Weights of a small GPT-style language model, trained from scratch on English Wikipedia.
Size: 22 layers, width 320, 5 heads of 64, MLP 1280 SwiGLU, vocabulary 6641.
MLP neurons of a small language model. Each row is named by its layer, matrix (gate and up: input weights; down: output weights) and neuron, and shows model dimensions 48-143. Each number is 128 + 24 x the weight over its row's rms, rounded and kept within 0 to 255. Numbers have three digits each. A neuron's up and down rows have the sign that makes its largest values positive.
After each neuron's rows, "fires before" lists the tokens most often just after its 100 highest values on Wikipedia text that the model never trained on.

L8.gate751:159096156147135143090126101117134117117084152133135156104173124099142150091097158098113074114161122114141108097121131113128136132125123156146102140137124106143177151132097104131127127112152178128131113128079100156104138135126122146156138177164110116113132106116137150080121122067117152126
L8.up751:133174133126128132125084157125103178147131191189121117123121141162167113134118123140122113124180113137146158081125148113114124163149154154157125123130128114127166159103103138081151130099160118132129131102108164130139139145108159169140104108127129081118157117131106142093127146066110087124
L8.down751:184100090210115138122114106137087151140098135148144124147124128129122102114139108154135094153119114113118095108103117097123105121104171150106117153133084105115146103093104171130105095116109116106143126157075156130126169103155145120125113129089151134103142121158100141120074162119173133131
fires before: "\n", "\n\n"

L19.gate233:159118088147144135150143089129099107096141131153157107123142124121155137093147205119154140147122126174142086149090076146117123056156126120125100146135184133086130124130155126130078112155187089140171117153135128092091129126108113117118078150124146115128088121147089127154170160145139099141
L19.up233:128131174125153142130119168164159107111172177133160147137099099102095163139136163095119126118152155101114147130099070115119118110138098091146111160173071149142121139121125152142156102184112115145115110149122137111107156120120078110136088122123092091150165126130116100164115125110162121126
L19.down233:090134135115131137165146140123132092112147158131123113139156108107143114095152124100168138097153136141098140130115137127134091135154118134153107131161145151094137176140128121144142136126116076112125113137146148121128105089144108148117146090150090096125166112114138105146176103111113101137
fires before: "s "

L13.gate99:135104123088144124210095109111129129125167155117152140150100130129130172125181157107123127143132164103095102143101135116159103131167134159088123114113131163147159141129128132124129109113171148086151149134169151137158095114169095098110120159166117115114088128152103136055114156128114127132
L13.up99:141141095080130140127132139132093120151148131133184154180122164077122129136097142142118095149074120114190120124131096115161113100125101105119127157132136166131117171125103137119151131160149117126145164106112093067136146166128089122137137071111123120116114121135115132139130146137125130146
L13.down99:144083095093094129099160164104122151139123114141115156092127122092109114133098137145139139122125101154128137104143131136136179106130138107138142170110097113125101149142163120113124133126117111098115124139099109122128182136117131134146108187153128172140168155125128125189134102085087117133
fires before: ", ", "\n", ". ", "\n\n"

L10.gate143:102123144089082103117190092174123109077167128156152175114112105118131107078131121089116127125103130125113118139109140147140153131103102169102127133148083126135169146142150133136118152128144120158153110143161128100156163145167108185104142170150120171128124079167137084190129152126156139075
L10.up143:142127157165167153136148104126115092127144142109122168118124131147140112127134094212134085149163149115117127152098155120130125134162107165131120094120161114134106131143087115147078111094122153092124126126117114125147095146179143136130138116105144118114135139102133099122106156188141127141
L10.down143:171114129129142134085151074137173085124100135128138133106135096107128129150105100131131096107113119191118144160102119112125111104119116137109164176133106127131129140105182174156136081147117141126105135081104138160098146110116056126118115139110117125150152096136157107107110140095147144087
fires before: ", ", ". ", "'", ": "

L19.gate1137:146082116094093168125152121138135117123134135156139122081144118114133126133145135096144157164102168184126145136112145136082159128149128145105115149143127158130130136096124121110115110092129123100119145116141098145112102140100121091110098130144063154103134159128127094109127138119125137126
L19.up1137:062146143148128098111119138097119110118109091115109138086103122188117156120093138121185141109116181107131103151133101158146115099139118130097148137153131125111130093149110120178131174107117112108122169127123121097133172146107161134152164090132086145149119118170065085135128165100138130169
L19.down1137:121097115148113109125074105138124111184166129134133166097145122139126146098119115122130118177115165118134152148086181141110161168115108123130094130169162129146108130096108160106115128161160145068117134124131147113117157132127129158141078156135119156130115119145115104101071145148139117136
fires before: "| ", "|"

L7.gate797:157118141128130124146159153115085121165088144161179110133102139088129164111160142078109096146159104073104163151117152151122156082149128151144137135100145135170107159130134104143141132119177155112136123136137113158068120168126072107126161104141135133139127155152100101120121109149115103133
L7.up797:099112158112097169143136111117157124131126179142158115146126123123114157141128131120129117136164166115105153170094137125127108183151111127131133105126124124171105123118131153122108108110152160082100139115143141143124100158072068101154138117139175081156126143124147160113152160136128073170
L7.down797:128133183100118121109109107155142128131088149114129098176075166133132098088105114137159106041077147124128111144150145116148131136135165132149161129133134136119084143135157117122121149123101142149140133102122131136105139149152131105134111139165135114144161153155133148109105146087128096125
fires before: "| ", ", ", "("

L8.gate868:144127140114117113172123092149164083174190121125154139116102121085114141103193100075136127165129140126132108142086127115144098117095094128056154165140118153141098127143152139157140151121154142122142133125159108145113157134146137127149138148115112138127107112151129125128111134132138111120
L8.up868:125167169107109151118117187106176107152132107134116129118090092107095159145127141126152090135157143174113103153126129127131115130104121100134131134163193133155108099130130174153136159146135136138138161145123132118131145115096101085121129130070131102135137143127151179117148146124137156098
L8.down868:137147118128105115098101135190161108126122118126119107121095106150101122078150106103107111071127154136130118153091179148174142103155115125131117131153123112133138109154111166148122165142163172123130162135150146111124171120138130134143131154121136125113125125164145176115085138122123137104
fires before: ", ", ". ", ".", "\n", "'", ") "

L13.gate294:132145157119112105081175140129186134156125115128147092091073102073144161090145139123114090125153168152111130144100118108128124127196159132113115129073113081093110140112142135126120128071171092137132117124144154140138137124149141095156142137160098133144159128111120101159132129135120144138
L13.up294:133132094116135136144129104096097141122123097149150121142168110092131113140182151079101125174157119122105136106087114153105131122156151204125119117112159150160165146107165106143180104105108168087138100135129107140136105121130165125138147165131114107110126105141105131144129094104093171125
L13.down294:121127126102102119149127154139136145199148109126099106129084151145097148135107099104162129129181136165108111134091128128147117148092152156130172106154144118130135120173147152128133137087147096149134127144154124133112161141105137154142113172159117091144115120132139152152108105115098174154
fires before: "==", ", ", "\n", ". ", "\n\n", "==="

L7.gate735:111111141156147144155085166107145092129125134129167096110097132152142180125120123116127152145127103095150159171099117142127150138145148144111137145112102140129168135093114117116123171073185149152111158121139100094131109153099147133134124124115078116121137108140094079120129155104137118130
L7.up735:165154164107111116114109150082133114129115145117075074099164145118169120116101096137120088145120126152148142139141144123163171093161144147135094120166070173136122137123178165121115118070152132108104162122105115132104116110124133095125168123082106136147166106132100142121155118167113084150
L7.down735:125133130130098111114085115165134134117151135125143109115167112118132148137152115141148145151149179124160150127116142154155169091122151133154128133154151156131154151093134135125092141110133094133088156131120166145098131132111134104112137154148108151152146108148111139161121131153106122118
fires before: "| ", "|"

L19.gate1184:168114122139137171107097095117113118151134105094103117159117137158156075105184134116124095124151121138124092128130156103117131138135154133113137163107152154155124153113156149122113128105168139089149184141133134114116086125131124090094074144128103096108095141112128148119165137135129163094
L19.up1184:115148121144072118149118125113106161145132134184129124153121148134150145095143125130125126129062170154145079132102086142102144101117111145070143135087169141118123120120129167092101119090108124115106120154171149101121100137127144154108131153118152127191135127117089113126119164172148125101
L19.down1184:136114113144129177128151112117146130110120154126136137150158120099155131144140110105146114113109152140132147091158158111154105142143117154114109114104128157152147096111124097125157162158157116076117143140111096116108184167099119091147116170164122146171158151127127117112092124152103165146
fires before: "s ", "\n\n", "\n"

L10.gate103:150100113130148123097168130120165110113090133104173173116095146131109157126150151129119091112147109111119085098132112148066159141161130141104118200106167136136132141132156145105096098127131125085145119145138125167132144153107103100083129127154103144125118128138084162118129172148098124109
L10.up103:134086138118081149163140115138133110138130139122138110176160138094084105126123141115122104127149104100171166129115140121139157162149134088157117148120144127137105150127112106137118114121122163115103117149130142144155100151122110159157129116136114094144082148088109135147161132202139106141
L10.down103:172170118108145147124099136101119151109124136149100122135173139122125169147117126113111110161123094157176144081143099122080127146109110160118118086148127121166120135141144132158186172167139156133181103135125097089121165141092149102136157123140157099109171106131170062116140120083114131104
fires before: "s ", ", "

L8.gate920:153168159144092157084125123102118162120144167103130112159144148106136123127106170073134174148093147104133154170082197159119120103139123143147107108147112133142143168132122163112117158098160154158098108113080117167092114108104119073141110117133129158149121154120103116121131110140146132178
L8.up920:153192156150125132089113115092085129128138144137144159159181127130110118133084148100154165128102126128084128146138168127128159106091134122116118155149122174123108145143148154123120152153146116155120142130115125116117112114140096083101142115132173128137089141131146138132142121146156083155
L8.down920:134158163118113114110108089140100144113149167135161113146129145146131108129086135080159156000124151150121098134111154141125114122152116145122133138147109144127087160153136144170109159143138113140083125103129092093138106131169113112128139123138167128113114111139116148160132073089122094114
fires before: "| ", "- ", "F"

L19.gate479:138124154139112140106132136134141138169090165108127130116092156097073116104121143118132116082133172126136154175114176174125151111154098137094098132094100114135141103141095162099129075104117105145148145092101146149135120139137105130129119134135089117099078141119126120139138142094132130177
L19.up479:118153123137135137178119120154096107116085089096174128145092102164160133165105163100127122142128107148109099083131142129138116127134137158113123099157133134109084156090114072166126083083139099136112143133109092133125123122102120125125151096147138108112117107139082098144108126141138112125
L19.down479:149118115133137145142107113159093139182090128104116100126108100144117122180141166102140135235168139147133141126122148119134163152106121112147123120128123160158151127118110127173136128111134123115118164132173143150129157126133134135154163117144176081119137148186153137115141146128100138131
fires before: "\n", "\n\n", "=="

L13.gate1170:126131075128127116142164105165077139112124150092140119085101170136106133092155188079095135140141162187146099151108106137124107139144110115112112122093123122150122137126133173136085103142176132094146132122176114125129099162162123156130129145138096123093062146116109086104166128123139129145
L13.up1170:182110124112138141145093088143125146087099176096073126097129123109128158136147099125086178154094167152126129142150127172128135133131138131108146135132134103164129139146148135167136116127112121097130135131131122080157129109123128156099132133128112109141106158146136101147125124103160163117
L13.down1170:169125128123149171132134119113104091140144158138131137110096171133118171137134127141145112153134126166131133139121130126115088124129167153143075111126124120152144115119119140107119134107148181136141116117091105091121153141131174121092127119124115096111135099115153099097119142135152144119
fires before: ", ", ". ", "\n", ".", "'", ")"

L7.gate352:124109135126166124142147145116172121148160102132147134078096091125157131129106159099163159105119111122121112164093135119127161155170153137125116142152095136098183119078140108114137130097127110125126159128110116156093114116126151143151130119185083099129130130155094073147101149122119110121
L7.up352:099113165143145113152122139090139130160158069132098157076185112148206093128120084134117122116114130100124144140122148129128167139144138098151110165157124157106144107108149088134142150098116112127133124154099152181153102096149157098124138137146112081099143105120129092093114122164120133137
L7.down352:132136129134084106113085140120156169152145115120151130110123148152141137145125101142103124126143142139132149127108119133157123100132139141126127158134160151157144124099158120107106126136123066136141151151095132154141127134090140125125125128135097124147127088143142141156112136134115141135
fires before: "| ", "|"

L8.gate302:153106188118093140131151113141131096117142126142127144100166139125146157113141166109102121134105131115122161147120136162147153126112108116173122147158163114135111120111097125136111105135157184152089094135123128163112133152113099115123113165120155191134086124093164130104128147148098177105
L8.up302:085164136125109178119111121160135159103187109183134129127116075126171095112128119116150100130081171119099154125123138124096173097144139114082120132161108119131174099106116108115116138110136114098123152139107118089127134116125135112135098124093125138137127122138086119163109117150141143128
L8.down302:160143128136057131118118116155121158109140079129089125116126127090162067111103112155169115200121106157101122120107117064125094136145128144117142124130146149134138155132125152185150133105110141144149139129116117166136141089153131144135148070136128092111122096172173103133101159151101104128
fires before: "| ", "|"

L7.gate968:135092139101165120161158098155145104128088221138147087096138129103091146131164141144141148122094150122102169162118119141118134135113124130100095115124142172106073138099144153142163154140179074114117150135135123111098134145127142116142092138112144100143137092137143108087121149090059142130
L7.up968:054136139134190166169105098144142128127135169150130110135128138082181127115158122099142139129154184137102141134129132116116128149140089124124056143119135139136107151140126121144089110076143119188137113107144127127117161113125134123126149128115115097103159093090129152115130135122132113144
L7.down968:131138156124131109090121162134076141101121179089100155132153139153167105147133141107130098128132079129120130117156108125125142115106178132109130155141109153137101114114127156124148105140135160107128134114113083134125109137106098144138134138116172112141118168139112086073152135122173128118
fires before: ", ", ". ", "\n", ".", "), ", "ø"

L13.gate75:132059125160139114173089102124135102131112126099185173144077109119073138093080142133151111114088127124109115109121134120123090150134124118136077125074155153091117135130166153140099089135125103184104137127124120178158148139126143115128119144124171115090142116126095108121142161118120127152
L13.up75:166147120117144157132143124113114146132128125133119139113130163080121143111159144143146146089152125158074126137091070095068104149163095080146129142133133078136101128169125129117164103093153109121113136105152184131151170117069144124181139143145140078170152132119140152152097123132154134181
L13.down75:092160065161105168192131134129152118121115164097157094126214119083124155145136134129154114120191096089111155150094172153168133160117129094134120137128159127131147130165116126111166120167109133150187142134123155127115126139129167076135094124107101113154103136142140103143121159115130167126
fires before: "s ", "also ", "ior ", "==", "also"

L10.gate230:141132145125154143178127123132108132100113139105113110077154102132136117109173133143118134148134163100095133212134193134161159107142098185114137116140145118187108121092161112160128134124131129090128168110158102123154119091148082147104110138110149146085154082125150100107136098126129114107
L10.up230:158115122121142115114178103176104142140154103075166149086135144124120107092156090112111097116133146114099166145119137127139140071158145169095136116138113094147115104148090108145112172103114144121138121099116155172116151136113115156109123144163126124140139103130134156128095175125135117139
L10.down230:111116128118135157151186111145165103156158138141144131152129146084137122141134166108093120144144139135123190118135109137098110115131174162157148173089113107137152155123109148125096103133119174138127142145095154136103105120117130108127138100140108145117089100086123158147151133149100128137
fires before: ", ", ". ", "==", ") ", "."

L13.gate265:145120174138115152143133123119114111125138107121152138096133098120095164137133116069097129153123123134117111109143114114128114076136179147097090132132157132126137104109123100162154165156130137162163119152103134108123149098125142110128089128111111107059128147114171135120103121160106130130
L13.up265:124145148111119144117091137159125105083092116125112205104156120171151122123168150103101130139121171113144122138113166113123117112127094149132114146132130139125111137123113117135086131153102139108160139092119081084131137139135135156107093131115149149130116075134150123164109093152135136134
L13.down265:124133135118085123096124153158121089146133144138125126150136099167174149147175112064105092172162131130110102101131149085133125115105161139156117099121131142129101110087130091139098151151093123138153154095074162088140129095122119119120104134111099090094134106126147117118113133134133124129
fires before: "| ", "0 ", "1 ", "|", "4 "

L19.gate814:161129107111097114128103122112143120113159132156150094142109140114138078102169121128112130143134143138121133141122156131094152141116117100130157145150118095143173131133156173074151132135120118127158104141159105146143103161151124083124086100084128121146153122122138113141141164126147131086
L19.up814:136134160141133103119115128165136128104145120112136169125136139177138138155091124093086126163111157115130078109129137141126136122154123131111155147139160114131128103125167116141135122170159116121114125130112107170127075146144101177121139157123128075130120092093126126109154079146175125105
L19.down814:132125120105095140135134115124114121127132113146102136158113129168125076106125138110110105052159104156199141137127132143118137097166123155132157175131097117133141113108174136108114121099145117144146054121143111123113104117124131135122113090134134089095155121123128133142133111099157116082
fires before: "| ", ") "

L10.gate1129:111124095109142121153125106172141102129105171098129085094105129141132156141172123130105108142117130162108136135078164141129127095158101120133047103164155134114119115135120101106109091129149110142153137121125126173121141145142094125114121155112103127156131136126106109159119133120119121111
L10.up1129:117087121124150115164148111162129151136167097123140146154157150111119150121148091142131120137119144140104099193081101109182137122126144131147138147127136130149158132106110116133134136145149123094144172150160094128134158116150077146123111112091156117164118097152158054149117132140131143140
L10.down1129:131129115136127167160135101124130093094125141092126148183159120129170152153134117127091120194123131099124111145152116154070147149133126136126065144145098152145120116134148148144140139145105103160122160140113152113184132123148122115111124122127123162145167100076148071134126108117112131165
fires before: "s ", ", ", ". ", "."

L7.gate550:124126161078154172153123106130112164136087080178101145135129153106150166135148109148123104147154120116104125159115122149133160114185123167092127134078137115129085150121127113115136138139137120058125093192149120134145116133124111151168149109123128103164135140126083120106114119121098144075
L7.up550:111135142137079119104157096152088069107108159126144123089126133098118102135148158135111135100182135106105137084116133125166163156120130144132126111136138121154085144148122174114078132116163134117137146106128149131108141114135106117105108130130148144129141121143196115127138131069078156090
L7.down550:133125126137114153145122151150106095097093109105110110116155116111144165113138137089153134139137121141128161144122120092133134124093107140126105096152163088118159118091095121083074134099153196124091173135119080140146134105091133139138164149145138118110136152148091123162152118123129145129
fires before: ", ", ". ", "\n", "==", "n"

L8.gate561:167126137107162109155154144146140136154136110101143147121108115147123115138124119093141133162115192148117114121120122136082126152181127129155136150100109173080120130128120160121118078107133133142068096127145132118144154103126087124152119167143094124111124101118125101129135121130143131143
L8.up561:087130100134121136132122169147109126128138111111151106138102085163100154095108128110116126106095171156139154166160115193130098167128122115186121116135130117087141109128120123084113145129112192146108121140130169118153186123163097133129116118107100169125132090179093143139156115155141113152
L8.down561:107148090144164074105133113121108159127160118095158147146122135107129127144121144111101111138120145167158161157151080155111112144148146074161149131122105106130112122105117102135141145137128149112130164155123141106127188145117119150110134130156137172124167140144077145163141119164141158127
fires before: "the ", "least ", "K"

L13.gate1182:119180103153162124162125112159122147069105151126103131149140176088151134107155137094081143137142171132089177150147124150122169150145130163116125122126106094148113156128149124137132098124152134092140108154116142147129124125167133126129109187121140119131127143155143079146102129125116129124
L13.up1182:104108129119149151122092164127116152123136147113124125121163088095143154106196072116101090114183155112075140089160095113124107137124147165126089145150099121132121130122109114152115136125115114136200115137136125173130126156119159115161122143146140108109094126148162121162098127063154146117
L13.down1182:147137165131145126120113086139126105088145135117158165136123104067123131132168136139123075117154090149116166171151153114123156109140114135096107093139148114144100121121134116076095147164150121158099172142137154096121142121125053137151110141117150123138138139150165122107125108099106106139
fires before: ", ", "'", ". ", "s ", "en ", "\n"

L10.gate475:098114160100146131150139126101130117151121130136155176116100121112115136081094166124147135158123127100124130128122126113112131115155138127120127146106143120118143156124114144139146124141146117114129114107129122172100158120122126130149087164162129138118103183129109071110124145087141105159
L10.up475:108127171139128108116120123098124122103151116159150158162122111131127130130068141131113121114092100054129147094152100083122153108144119080113151101119159090125152162124107150132122091148113112124122094141120168162117131106128174152144130164139148113121126142159138130130100149140186114138
L10.down475:126100129136138145121113106154132095114146124170116147153143129104149135158112108133115120129150102100088186141145087100152151078128124097116136128139114084143140166133111147102112130111125157149104169155142163161134154154104149132107163090100168109103149091169130178164123153160161115140
fires before: "| ", "|", "am "

L8.gate622:155166111114182135123161106154089142123140149111106143152163131089150118148119124096125146125148103124134148072131151131102141114130080120153091113084121136145093145147107173123112099146109138134156124101126145120158184154160143094177138167135142128126043109059181092119142119101118120124
L8.up622:170132120154128138103066107176162140142077117137140076107098113132119104148118166111159098150143103159109133096111102133158097144128142119138122146142123125154157105128138138148139112172125104133119158088088143102146143102169114109122112145135150142121115143148114092136103116108122125191
L8.down622:163107132160154145109141136136104156146128140158171137157181140116132135146142131125103119153139153122126155085111138146114144082098138105130143148111099127128148117144112125138122155148091084111111137127127125125128133175172104101139123135099158130117116119111149135151137147099172135129
fires before: "\n\n", "\n", "), ", "f"

L10.gate121:138146116125128119127144099113147128149166065128083143104092083114128163074138129091145124121156143211096082153115136149156109113144149135065112152121100118107108124132195158119115167112175144091131141127148156096109117085122085160132120127130093168118144105153131118130124093117151150117
L10.up121:089178141147108132148142163135092145176125151133145128157106134105178168144125109108095104124132107105137103168088110135142123163129117150168131145174111150158067134137113134137138127106121146147109118092125148128141154150153149128103128107109118138118123081148122120092097143100131137106
L10.down121:128213110105082137144146139157129148098102127090083137109121104155119104142118125131101114125105136156097116102063134145134181134117101104127087097103117125135164127133117134152124142078110151129154113162134094163124164144151143174118191099164111136101093137124116146086108125127081142139
fires before: "| ", ", ", ". ", "the ", ".", "'"

L7.gate546:112129115171124073133149140163131099084127165048118118085141156149169109129129134133097127132107091133100128134118141135112125139144141138148118138169116122177127126131120162133111115165159150182166137076100181138156118135142155094109115155150197136125125122121116104140084168174149131125
L7.up546:105147104157131137096132178188118162111136108137123139132120136104155134131053103115136123138134148152141134131139127153118131176117120147109108152154178082112169107102153099120115112142110152149156147100070137137132156112161135107080143141088098131147133119064150144127101122125119124157
L7.down546:153106162096147168158115143146121131131106145135151113115160108106144101124138091095145126066126129140112097132099163157122176144132149137136093157136123155100115151102163097128104109125105130102150126165145114171134081149153076094102136119191110152127132132131125137152137134060100115141
fires before: "\n", "\n\n", "ical ", "ology ", "ology"

L19.gate264:163103094119097125153092094126145105113105174118139116118161122041116113105151140144149147140114127110114086150130103110118157133107149108115107117132118139121138141152146161156083092138128098116150118136133131114130138165141132135139119154139153126118103123152085110139145163137117080117
L19.up264:118105128134159101124112118150099162122098170137158109107129135117127119129130091171127092137111158084098136128146116096149110117106175147107127111111106144148114086131141134120146087102113128142160111166130118144089145148154163111133145108136143132148138101121121137125094116088159127057
L19.down264:126114111117083143134153149162104089124102145136109113157139150126120114140170106127140129102131141107109145141172105109113116114133119110137171102125156146106079124144110123115165123119135137129068115094125134193121133110146163142107078149117105123119163175138105121139159118080123105120
fires before: "s "

L5.gate1199:153114109121135124147122124151144122131101115112111113121103124135116126080126186130125119133152136137146121148108178146159157131146104142133079135104082127126154139129120142113091120123222122096140125129118141120136146138166112117132110141132112161130130131144121080118146146104105109151
L5.up1199:146135129135126077127121112127153143096152105108103083184160095158159118143132124143118092071103133144115136106118134143151159115085097124126146123147110109136119122160110109095128134144117128079168119161057135060100149127106148138161152125119126160137128087121077125138117100171131136142
L5.down1199:129150137116108125127127163122116143123121128137130153125155152126118111171134100109133115131112091095130157075115095121104119143128141115142147106200157133120113136143124133141206098124114141130088110152141136136151118146116126121157139094125145123138120092110106155110103096133121112135
fires before: "of ", "| ", "and ", "|", "in "

L19.gate852:144109122152122119158115083118116111123104169113130138143128177108148097134144096144125130124166138129102121119105125070126100128128106151108113100127147111114142147113123108150152118117134107097126098116154117145151121115133141072131150133086135083139091155066153128138125155131124165173
L19.up852:139118115118144137145114136139115104160171056134160102116133169127109134127121163094085132116132105136148122109126140151124110092139100140119091133127152105127110103160098127109130174139170147142124124098123100103125159156097125163108137112115140145129133116136098097152090104130108103146
L19.down852:129115150136132126092111091157130115133131117101107118173141123095107103149129072112110099201131126148104118110133153131156121077122133130128155123142148155105109150073171108154101143120106142103131130120099136110127151090124145124122114126130108153101119140108146095141139122156166168164
fires before: "\n\n", ") ", "\n"

L7.gate1069:121112152146130080120094111112117092112144169123110135116130125119106102123103143151126125118161139131073150151114153164121156128111092123101156102110137152155133154130135144150147142138143141129144124072152134147156122095114145127107098177076122133124178142120119158141151130154135138126
L7.up1069:145135165124145142119171104153141125182104111141166160159041104140114163119126142148140098116107119098115109118150060173134148125112085117108137165112146144132084122094150118138113094106102150151167135105124160080095117162082099100153113153157163120127111127137130114110120140130113116149
L7.down1069:140106132143131114146146125110097165147129136090110119121090104117151095164127136113134094183145129123132110148115123098179075178140118146130109115140113127098091110133140115133116152134175078139130126127129128125126101162124109146146132170171129125119131139156176179137154133133094118125
fires before: ", ", ".", ". ", "ob", ")", "), "

L5.gate186:156103094139143144155127143132140087128152148084186094138146134154117111121111089103129140157108124114135111113117113133131154134203092161152093110133160111120129117126121115081132087134134144149109117102160128152141119150135127119141153113108145137124115146138135113140156110174090145135
L5.up186:161146110166159125157144135117130109115117164095166102149151110132135136141121116133128109132103109131134124131138096142106172158161120148161087117126157127112135125132130097065152071134112152127094122100131113152130122133117167145122151107088174167137162104137155109116136142175114156120
L5.down186:114139095111189105107129151138128132154174101107140124181149115121126123151129117136102106089112167164169144159133105131145121137154141076183134130129140128069112124128129134085108140134148138104111128135135129127121157138110119112116154142133118158128161144110077133132181134148098124148
fires before: "the ", "a ", "least "

L19.gate128:133142144106155156155124120138154153134084136106134105132099130109082126155153154119137118109133149157132124110149147119080155134099143113070136143121159120113116107155132152143147071131132145083141104146139147088110136072137111189115121170154131111091077179124176145143114087135136188147
L19.up128:125132113146112116125145105141078185144169150099172110148118089162111070179129135129181137146160148130121134147133129145151109152122134109133117132142075124132124148123153167099098128145106101094148142136128123161118089136170103085157142153110127138107117144122127116138141141136104122120
L19.down128:106117133133113139149119109152140144168166095132144123160159128119156108126124137169123124227141149110136156134140131118134116103140136121117102149101143104133139085082119120131141106126068119130138129120103154132081153158110135124122136129129128146084108128186141145149099081136121159150
fires before: "\n", "| ", ": ", "(", "\n\n", "202"

L13.gate386:116174134116118095091151167133127125102128121134122125084122124122144094117137134158116131145157092094086121130097139148104132123137099217112138147128151147153091132134140136124159121131161116102139125122149121131171111096154121117140082178105134128079124127154124131107123165149090134100
L13.up386:105173110072111115075148126148091168124131127153128107113128146103109108129147127169126116137170103166108129093142114163113132145094132167099129147104135086160101131168165172104114118102144109091157130137142094127132132133115159147176105166075159127099119127152142139122143113130114120121
L13.down386:114140135098158138151116136139093151130106111124112104124118090136110132116131145155101124081141122144132144104195104110156112106103158050127108121124083124118134119132146144156056149118099151147130119131104111112100126159087150152171164139185155099123114136103120150169142110110153110144
fires before: ", ", ". ", "', ", "\n\n", "'", "and "

L10.gate175:105151118145135131161128131163125107136098133112157129127107097109173107118151161119135120146143133120103105139110144141106143140134135180135107158127156149136109095107142108144110106129179165105135124161114142119139102140136184088097077186147102139101139199132132086133123159116107112127
L10.up175:117135086139117142145133127200137142144102120143121133119152112119150104118092130130117146109144109143098131087169125169128139173099131091134114126128095148131101112117156146108109148171146157073147123198110151132128093150112158139163064137137128128140135125092116108120138143114133125123
L10.down175:152104112106131135149115139129138134136109105139115147122177115120120143097144123181096103077088132115104104105161118118132150148082128106176107117096084086118129105129098141144142153168125152091139134176129161126085121125100121157147119100092105128128091128110134132123144080155110144150
fires before: "s ", ", "

L13.gate685:136142122071134120131095127143156125158181147144140139127097158100145127105152095137118161110105118083149138116097137104138087131183135120077156148073154172148122116127139154160125123097127153118133125138196113084129117145159126125112098179139104144124135141113127164144134143123118133112
L13.up685:135157096077114123096151087155091186122126122165160112167109138134092149092084116096141106111081130117141098142124159124122123110106074155162128103134150122128086126110093093095129113156113136135141134066100091067127117112128123126120130107091157123122137128096139096117137122103106140144
L13.down685:151125100154126141135142089132136075131119170108110141134121091130091134137116151087114053121133154167142137130109154095152165114134150119045134131157115112115135142154157071099082127116136154159175089134179116106144147145086114101108112102146139139154106121114108105118149144124113121130
fires before: ", ", ". ", ".", "-"

L8.gate1035:145078141093119123155175120149124133088114139150107079142089167096143151127172113130119093117088120108148136109116111101078166077144100146134120139150099125125141134146127113117136125070112113100144147141109079127154122094138121145100139130113119122151130140132086070158161130155130136137
L8.up1035:114139104120101115152180089143134140097114145114118128124076151134132123093122098178105107133143130141143138132102143097103134123109169145147125106098192117109084139152115113117138109124100123146139100118138094120135133158176135137086151099178122130149121106130089131093106138171125116160
L8.down1035:139140176153127111092163120152122132142130127094130127137150097142108158109113128134118148102155140106149155127129103121138111117166184172147115120098128099152138114152137112135120149101141130105126135122125142154129155081120141127110129136071114141122082132127126115136165142094136115123
fires before: ", ", ". ", ".", "\n"

L5.gate994:119154129115127120116137117129133103141117162106130120133093114115103147084148172118137107128140166123123146179111180157141175119151114120110078124109127144115148149130127152137095147125159122112094117134156122121143159147156111126135103129156113175126099145132152098134155142108086151123
L5.up994:132165205096087129089149149113118136115127150101150141143123147141140139143088182060108115177166146102110153136113115106144151101110143159113160147124119117136118154119121076182154181134132118106117069144182112148151106145120166113124154140141120131105132136081111135126154107138145171134
L5.down994:099152131097117145148120116142132151118127132105138106150128115128145147128121154109143156000118162125124147152112175142107145143144124106128113121115140138134100119144131137118100155142119122130105102113144115130119149142151109119116142147165137142132118157133143122136131140122086137124
fires before: "= ", "===", "| ", "==", "=== ", "- "